{"d_model": 256, "n_head": 4, "n_kv_head": 1, "d_mlp": 704, "qk_norm": false, "tie_embeddings": true, "parallel_block": false, "init": "uniform", "weight_decay": 0.23, "lr_head": 0.00699, "warmup_steps": 200, "schedule": "wsd", "decay_fraction": 0.61, "batch_tokens": 32768, "train_tokens": 240200000}
MLP neurons of a small language model. Each row is named by its layer, matrix (gate and up: input weights) and neuron, and shows model dimensions 144-239. Each number is 128 + 24 x the weight over its row's rms, rounded and kept within 0 to 255. Numbers have three digits each. A neuron's up and down rows have the sign that makes its largest values positive.
A block is one neuron, or neurons of one layer that tend to fire together. After each block is what it responds to, as a language model described it from the Wikipedia text at the highest values.

L6.gate78:118110107137063143166131138102095103111117155112122117093079152121146141140106067082101112127170153138149144101127092129159157100140120103125122055109116131118154120143147119135144121091143142155115158122132116164144142170087119140128109093136132148148097151126133136099131135106109084119
L6.up78:159070092123137145114114125142157131127128140154105108148142177153105076175132058111115119138108116133104113103159153113128169141097175117124077157115107124118095140086126129119109141058104087133126136132126117140105119133099133132138160102114095127154144104105136139147090113145138185145
L6.gate322:174105099180140141103155116113105137126169126139135108134127138172126113162139104146112144143149112100115119144132113092119139154134127151122092137123139130114154123113101120113128135156115121141150124133114146120132156141088147137148133106124152089134131134079140138105138124131116178154
L6.up322:109172136115138136132127081132129122127168115143105107131116130159116146181087128125143110145131131153126125128091184125089132140096123113086108097096130157098120095154113109155175145089126126108130124165104133103151161139119170155117110135111092140116177112102095119101099134158121109117
L6.gate643:122165103130101134114111090130088150100095101114110098126123111121144102070091149149134146153147141129162135124114132070098165116143114119135095091123109092136152148112146136145119141094152147156167122190128165124137123153090144111148151132124113130086133135089122180131153159084166129206
L6.up643:101141146166113119119107179103138141158124111122147145121132138129139111117109159116142099136087083140141083161138045144126115142154123233084135139135106143107131166123096134133114118113097143091163125128097149092107177122135165147110151133134133129114127155125152100084154149086097121117
L6.gate650:152142132144130120092160141095143140101126147099144126123160112162168125147058129115119131167150127130100142148117114104137128120127135079129110128032122095107103111096085169129079129127125113147171104102124133097129130147083111122155126113130165142113154186142133162148123132146118134133
L6.up650:098129160125117101140132149126120099099098167174160116146141116161156129121125133142131160082115109123147148129127122130108142144092144140073121142128151136131115097135105152116135175089085134107124114123119127150140112145089147121144137163143085105162135139148109082153141125103107162143
Description: Capital letters, usually the second or third, inside all-caps abbreviations such as country codes, call signs and organization initialisms: GE-R, BE-L, N&W, DAMO, SEC.

L4.gate93:123133082111124190148117128127128124122099145147153138141128129162062098164166141122123123133127139055145122120112093163133152142140141109161115118131113130132169102088145135140131119141101110124147157159096148128110140125144119136150150173093138130152100138086097122123121113192139164157
L4.up93:159139130155137179132128105103147100176122155123107148144123119148111167159128124131110140138104165124119142091085120140095168078076154140156141127192154089110146141118104149148089129144146119123133151082165142099105134128130132146140141112095106132087134149127148164113096119131151172154
Description: The split-off first letter d or D of a word, in common words and names, such as d|eposit, d|rugs, Nigel D|ick, van d|en.

L5.gate125:128083145121095160113153097142143147134130150128113132184095111126082111097110124156093150166143140164161141125147161123144133156111123112157098155140104116131139115128124150114157167089136110126117169120148158139105139148121146092159146135135107109131096104119122176102138124122162132156
L5.up125:126151132162121082145135174119099146129115115163118086120099135124168143146121116124107135154108130089146136078137112121109096132112098126129154114140167131110115094128112091147128102133095167129115145125118121077110104096161146128150127123125173074137142126127136112128157126155153117156
L5.gate187:181135150124123128137126136126127161104129112104120134128090150140103157141130126116089107110156104117120108126130141093138121150142107110121119097127134118087119126112093153164146099184127152132153138144103121113120145157070099155129117141102143099114165121103139125064141172152136144160
L5.up187:107110129150148145153113112151141172108136097097072131130132106118146148200122141105096146162121130124130155141074096124086142101103105154114103096116094106099144113127161109099127105085133111080141123135140140139124121112134153166120133135103097124130092125131092142117132107133161124140
L5.gate368:156118125100143122133124157107139103137103160150098147149112117170133159102144102122084157180122144114129109123119082096146124118125165128124111123134166138150118068127116145108132149091137132100121154098122145112149085117125133123156137130117125111161118098090136108103100120121143105122
L5.up368:129129161105131096148120147147179157124117111124130165081115129123140122109120130104129123151124132137148153116134111110147127144108145181102160135184159115129127122156146093101135160114135144144105144087110146128140141132125137134136166169117124116206113145068139124138120122103086166163
L5.gate678:107132143143116125160156068110149151180170080150135101160120154185128118129095150129112143183142103137144151113126125125189141114132101121155117093120128113123137072110132112130130127115142128124140127127128144124143124092138145108123114164134144105118142102099159160097140091129147124150
L5.up678:176101168145162146111144113139124114188133131137145129118152131124084139123121080140141116114117156118136137112097092122158104119144123132066101151144079096160144116125126122079105082132120107102144115133176103132124109099138110166104146181173078140112124118101136173128164126135103131110
Description: Second word piece right after a lone capital-letter token, completing acronyms, country codes or words, e.g. R-N-A, H-K-G, R-oy-al, F-period.

L6.gate176:116144142115181123179101096113122184125164100111138138144218121090139147141102137134138150118126160124127154149123112135135135162084154105117160157118138097162114156113166109095104104110126116163135090140113153124117140110122143137144133097146137127148125151159136076096103107097111101160
L6.up176:111127153144123126129091083129152152143145112153110128099145150119131112144122110137160088073146110148119156085137095149172081184102122127153141136120119122144142131139131142083124115082157137155108099118150118136111131118105181109133109118096132141145158116150123154096146158132153149157
L6.gate247:168148149159118130173098140087159142118121153120091124161110074134126177113136098085095168095131150158114137149143132148138137173098149123110130132147131074154107170166135090116133117118169144121101095085129137110162135133151149108121133140166117097156111117152109135155106111140111143126
L6.up247:113142135120169130146098112138083120091139097136096110123141161147155152136110137115131128117163131154122131107149127170112122173097166122111131114075163142164134153130124105168159123108123114192153141059105132102121162141131130082130077133149101110149115097127157140121133203151106112111
L6.gate521:119096090145153101147155133145152126115095115108101100122122125124116107124119136122149133116125155108160066131152170118095128125073115129136176155158090129137139155126131082149093129176117152185087108098103124145096138125134142096099135116088110167164118098119178145109091114142153119123
L6.up521:159144127128148108146103115148147100113135087175131117134119149152080134089095119133132127117126142139131109123132090132056124129118163102119094158103154114152128138123140081125084095153139109133151109106134159101114125205123152145109138158162160109139136091190120119151157153128130089106
L6.gate631:166151143148092117109085119104142123106099126135106121122103110153159139103157143173140113108135124168109163155125122125145117128087130108071108153120139143142096101104114107092120110135153170095127128077122111124138151135123094127115092136130108132138120119151121095162107160121082072123
L6.up631:138160136116123074098136138109111149100128084096131147111147127193154117137106073102135129095148123133121158165095120155122095108082097094134134127130128157129098141140078154102141173152147143138118108130136164117087145156139099120163128117137162116131149122150126116134100156143160114106
Description: Final pieces of nouns naming a person's role or occupation, as in music-ian, Pres-ident, football-er, profess-or; weaker on other word endings.

L6.gate248:153117164161135129127096117143164144069129113142137124097135134168137121143144115111137168141187163172106120165144128129163147145124136153136132165161109082137108130121156098157150122064123122143111121155121163101142124154139164149121138164157131101121160167139086125129161127114162151119
L6.up248:142144120140120155151134148104132131139094120107148113171171097142113140146118100092154117142128146141117101177089134157131089102131118108115126144135149155119148145118068112161169126140127123137107112176129198120124141106130113151154121136105124116142120120120137116128116171157139089127
L6.gate351:142113122153141153114134118108182128127162127143090119119101114102121147149175121134074094118104124117091090117142121139148189148112122112175123121167093179119132142138130110149104161143125143097073129137107119124120094130127117183113119140125142119088144157121127142123108134113161118182
L6.up351:126094149165109099134148108124162223125134131116122095082132077143114109100138136113124125098116111117126114129122130139147144155125113130116125138169099199117138117135104070138109144142175147125119108139112154115106083128127123123131116117147124147151095112105149123145134146121117142129
L6.gate541:102106090127143072081109135152113095092138134089122125144143184159139132139094142136115134172110106096123131121125078167164141150165100130152139140116152167065134078113171107144095114102120134179147139147118184090160135152149114150123141130080119144112112140086120134108129153139151145123
L6.up541:133094109134111139116121133103145146124100138136144150113158167131197126070150151118098098178109110148141122141111123168164115148115156118145151131102135102164125152117151120123156151138157141178139153113105128115122143128105144132136155071079139110087182165107136150105148115152107162110
L6.gate660:125152130131113140160139170174127134168157153137103143128095064144105142121184103146093127142098123120121102124065144159150134125130159081150156087098112124117104078111131118123154101126117147126119107149150144104156115133106093126130127152116116095124126135110099147116134134146147115123
L6.up660:116126125167100157150125142150138072119114130141149108112147099113160129114140090123124118155147155125115142128077168126094119144169174162141153173111160159152116077122125138153122131110130103154122106178132126121129155147110129155117138093123098131127163157108118142082098173137124042116
Description: Word-start fragments cut off as separate tokens, mostly lone "d" or "s", as in d|iesel, d|etails, d|ictator, s|ong, Le|ag|ue.

L5.gate321:129103122163185069157140139119146129100136106112114140139119148131153144113106122125131118123094147139127155124118134101123113138123132152146107140100139091134116162152126069138108180118147114131100113094094159128126146134142169086129100128127111113123131143122095168155148142158125143105
L5.up321:164129152133157119175147120125117123091158112133114143127115130157163158138120109115131151127136171125114094118118146138131138124084143149097131151107149058099145120138134126086132117077144154141139093135126131137146151104136161101136113118144113119167121142166133135137125139165113138163
L5.gate419:145141138103132059149116116111134147146098119147150145121119082175132169177173153105146146124108143141078081165070105148078092110082131081116130111129131129115116121141137123101125127129124130130118109140120138115131134125088164161131089130095130162170132134144129105135125124111120182117
L5.up419:137144132100131096121116117140126134140141129129119123116158134100098113131145100109168093123100140146130137166133130114147133134109128131168071151109129123175147164122121153145122134154137145142120163132126157140139117145153132174094180140140191088130148122158109094119134164116106097103
L5.gate489:130137146132097159088125113116112127129097137117122151101124104111134171121131172153150114135121136123132096136148092130120120144117150131144125084130154113119121125118112197102098130116111107161135072123141109109160091127144183125119112159097125134144172064144097141126156117130101110123
L5.up489:149111137136132079148223143136159122106088106157148141129149129160116143120171160135108125103118140156144129142110157163173144138124108145143155109117142136135097121085130116126116133095120111140094134122144122129111157145122162149086108080168134125144119069126139092140148149097119145104
L5.gate543:115118176139117140127133134098131061108088125149166159144106108133128122122125144154080160133136131166119126130126096139072116095143158157115126088107198081111118135124129130133132122135104171127133104121162111146132150148115104139146120158129123132148141069176101105104106129136136110078
L5.up543:133166148152131147113157098149136133138131109115118090089166131116157147099133140129138128114158117177143129121130135094135156127121142144133156124144133113164110100130130117143116157102109114136135109144145137127101138117121081164110148079143122155158126138139146097156144161116140151173
Description: Word-final agent suffixes like -er/-ers that complete occupation nouns (play|er, cricket|er, lead|er), mostly in biography lines and obituaries; also team.

L4.gate412:112079107169115163135166110074131130147122091110073092152093122133138105135119119100106072104104108120125158133097126106111133118109122116123141087124134162131092146085160136145137128089143117125119168136116120101125173132150153132128151126112098112138081113161173080115166127142093135097
L4.up412:184107126158096126189085111090156096112168132174123092132137126097164120152152140142123129123139140149106140124093149121090109133119144121101137156107140142163106175140156137153101083128096162142097130123130148116142157123096121126101094123114193143112115125125127090105149149095130162092
Description: Periods and other marks right after a lone capital letter or digit, as in initials and abbreviations (B. J., U.S., B.A.) and decimals (4.72), plus table pipes and colons in list fields.

L5.gate98:103140149153114078132165149107155086142153125143119130167144099115099129151109166101134116121137155102130135129142132100173099145165094142117140133094135142083147147152166126127136139105124173166148108114137125150147107133148145155141099119092115130102134115133111122156125105110118124150
L5.up98:154074154154142153166173070145094133158134124138128125094111090163145170115114122114117168139123109138132117154133135117167097101155127120137191108145178112128130105139141095142132102095076139133128122111130142113131111151165113136147136132127142111142108115129167094125134154106088148159
L5.gate105:139128134149158136158133100136090123121107166164101090162145146124132192124115137132147147197150166106103089147104142138161133138126153099118129124126120138147128131096109117147122138120101119156100108133117108141095106138128130163131110162106154175107133139100180142149126087129117139131
L5.up105:128137141166121116109137118142096134148139117152158094160114164140100147172137143114088132096114074135158141157100124110083132121156126173183143133127150164123151159113104124119147136076125132106091114130157153172129128152144105121162137138103103100098084132123183146161153135123127141170
L5.gate124:161105140129139145107175157138107127124092123153158118116082114120147175133136092140108097153115119148116132144103142140117147081153100110079124134107133136121151104116098147098100132134113199163139120095096132111120125146100079119175136127124168113137116148110087120145109088132118138148
L5.up124:140151137110139133133142147091150142129167100168151153133068109143141148112141123135110080105119097120122133146110141152106149175145113158078168108114068136126149088138149092127135193112164125115111098150145133141143135163120093111115076102069120149150112126129118129144155094113102103126
L5.gate260:114098124132122099125124111097116112135209143165138114132156109127080125117136106124137122121155125088126151154103107100064127112143153106148140131140098174113136124122161151154131137151143099162152148131166087168130114175134137132187137144134177125141113135123085108146108133119104120111
L5.up260:134143110186114105107102134115110137103138128159163133122106108133089144130127123120093132166154163091136127114137132159101113084162129137123160146091147087142119098105137091116094103146124102131105123109179133137131116198168132147137133094098161116168086149132164137174131092128072107129
Description: The standalone "D"/"d" piece that begins a word split into subword tokens, especially surnames (Dunne, Donne, Deppen) and words like dating, during, dictator.